From a checkpoint of a small transformer trained on Wikipedia.
Architecture: RMSNorm before each block, no biases in attention or MLP, untied embeddings.
MLP neurons of a small language model. Each row is named by its layer, matrix (gate and up: input weights) and neuron, and shows model dimensions 0-159. Each number is 500 + 25 x the weight over its row's rms, rounded and kept within 0 to 999. Numbers have three digits each. A neuron's up and down rows have the sign that makes its largest values positive.
Before each neuron's rows, "fires on" lists the tokens most often at its 100 highest values on Wikipedia text that the model never trained on.

fires on: "|", " Tro", " |"
L13.gate314:458489495487562511494490542503479469490450495501500466536524556519468501508448459539528493472470528512466481493486500481517498460496513489525505474500507507522538505490505525519527520489500502504488506499468506500503492491492506502495503494488480486469481469474539457507510513466474491479518457515495504496533481557493514485540486475506500513484476487517439490452495532487560528484533505503546473477522489509459520513491477492553485465538463480508478519530471498505538516577508497
L13.up314:505503510529530534471490525529478454503500467475480480494541515473487521484501465487508517527496510517516495486476506482507480493463490514531527504504489461523509480546543495499459530529563493499517545482473484485489549494481539509462478523510504512477535469492468507465476530491506512474509448466496527491523515523485523483471465504515508479535487506486525503492517534475484478506551508496511513521498466510490499486501499554569525524508484501532473477473512525566494491461568534

fires on: "="
L3.gate439:498532526506521498460509475504490515511518477447496498474455483454505493488484535509527482493465506514487520494542469502471502479522467503506551485516541500476452500514455494501530491486518497536479489483489517526513528497497479517498533471490459471485485530530466497547471494458523478446534472486458529473511513532497556492489466536475485490493496521558539490511530476535485453523484494510529459480510485516485459498506505518485514469472480485513495567511492521474531465506489480
L3.up439:541467499531506499517438478475503500468526483497489506519455515513511495524486513490512499470552513487498478494484487542489497467498531529511489527539498511455504440505500509481521483528479455491541507510493511484482504502513472507526566482485459520462487528511524480516443497528487572487494499492526503489495521524518493485447527432497496534451511485484504502467497515424492478443510472510516491486503525499491477508500476508534508528520490490508468537501515482507513464497476531

fires on: "="
L10.gate195:506472498500494468489501491521527505551534523538481500465543486464490516446521506457488531498474523498512508491513545454529506505496525503540503485515481474538496479498481466499481498488478485506479455508514524505562482485489518449491508513517540485523545507506552533465525505482484461485554501496474524482528509552515492533486458519463488478471544534527489472512541506506485537535500482482433522550508468494528531516502508486488506480499509517488484516482497530516525494503515470
L10.up195:527470498533507522489482514471469460510470488519505492498481504494527502515494523481513482524504483481492487502454468520462492487501530511482502495501461508477501491522519497476459488540497508447494495488485519498501482536537522496496552473502537515491488500493525506457525531472481532497534473509497507461526450505546466498523493470474519542484519500489519530478555471486541468440512467526418490524532493495519499528483447498478539484504505493552472532473512481495509473478494556

fires on: "-", "–", "{"
L4.gate396:483454463472513502507468456539496524514538521511471502495533481516494500477496484453477516517488543537521480492506546494554477490526479529505526545556517512523488501527511481480538516513512504532500495449542500486488449433509477544450476508502500504476499482514544508472501505478491508522490529510498519521511505466515532483495517489478512509463531485507520443500524475491500459494498507494469516514509532490530452465535508441487515470509510482469490483463506493514516469492507454
L4.up396:506497505522494490558496452469485531450515490524421495453474518484514495504539487469543500485485530493519491494475518525514552532515520461477507512517477532496544489435488534495436486533487514482513489505507481482506519480528484476494532555491462538510484497484523518520473483524506536532527520490510478516500511508505463499440466503520501507448507469544478499491519498507503497504525467525538502512501547470486487500520470513523516496477478497507490535521513525510544473488493491

fires on: "=", ":", " |", " Best", " The", " -"
L13.gate42:470508485499528517516493498547513493512475476489515484540442523512527483514524505491512473454500471515480537560551506524521504514504453501523508517484564535500480503506501523530517501534522534517451450494475478479511541496527476458467493507496485503533482481521508468498495487473538500558525464525489509485476506474511494485485465488491471454466524491479533518486513464507474496543523537532483464463497495534489499550490495513506506505468464503511479532460467524527516515483487475
L13.up42:508450475531513509501515499505492503534481509509554491473428493529513485502533516480501477488528520516500504504521492486513487526481492510536527483479524517446485491477512505541472491541533496505489461538490447452485515445502427495510531493508511495492473500469522476504494494492504528496523489518476508503503495531536477492473498475486475495502500514470491511504496503518458440506470512525534498455536487485528547525456503476517482483495470505531483516454449519550497468456458503

fires on: "st", " |", "se", " only", "th"
L5.gate114:541530499502524549459454549481494452507506516473509468499514533495490492463483462538480471495450473519477507501492510478476500520489507480479496505484574569513523461522510527561546504505513533514501510495493501494529515520495537496520499505479493509454492527501489501484496551484492515497508531497491560494515480482515520480496451504496530515485469479487476459475496507493539535484516474526520463499469511492466504481487473462507499498470498468493483557490462472517542505487514476
L5.up114:481539506481530480476512482462498485512507485504519472546499513511461516550483530481455487466510472514509536490507488454525530467486497548525531441466513506525523478495535484514489516513504499522475507547475457503481497497476527526471464530493485470498510515496481497492520534490505449520488522487481532441499494471503527476508456560514480482531501514508516568547463512471463523499493534453508471517490485534519475510512514489452502500490500451529511511492511518498523521498496506

fires on: "=", "g", "t"
L5.gate188:545497474502487469542513515510486513474498523495521514540500504477507488497531507471546505455479468462479519514516530491489466503486508509513490533507507486474493476525532492540488517495538535536458493503507473504507467504502529502481520526457476488502469515514470453461486529479528501548521473499456498493480457526491503526502497458460484481512489571541526494534497527548497456507497502475486486555509510481500468483512489504503492482440536510522513554499551494518480442512499497
L5.up188:504512524542487493490510544505498511506480519474463481520497540493527503489462484455452492471500443476487476517476470503506491502473475509489514520531486499523540480510535468488530538536529514496508484496491498524541526469544516528494518491456526433516487461538529476509504493500468493464476485491500506492517544494535470496451538462498520516443510493503505478525481517477549498489489492513518464498519489476527507520472451499504481499532479508508466524429526543535504516498477517

fires on: "-", "g", "se", "ter", "te"
L6.gate18:487477495493526474497501518531527497516549498474427516477470486481493534452545512485544492528483507548551510516508537438518492505494537528520488465494559522486521514475501487517517497508466487527541482489518524475516528491486503515482459527512496485536458490485491535510527495502469513512518545494468502488534523500470521483494464464497514496518511479534471455507507518506526491486550477462467495516500553505535452498512493485495512472517469500518484527476488522507548481522526486
L6.up18:543463484502492456499509512510512471465514528526455481493447506489471512512521494513537498468502459471493498454500497532486510499522525535467514451483509536507507488525518477521492532454521511504516519519538504500476493463533562500529522533530513521486453479505532526535505523509503458497523483533481499512428500474493493516486502550505468522480462489476527449494454494513467504510479484506523460504494506478493454520504469469506490480499505502508472517524455518544541519483480484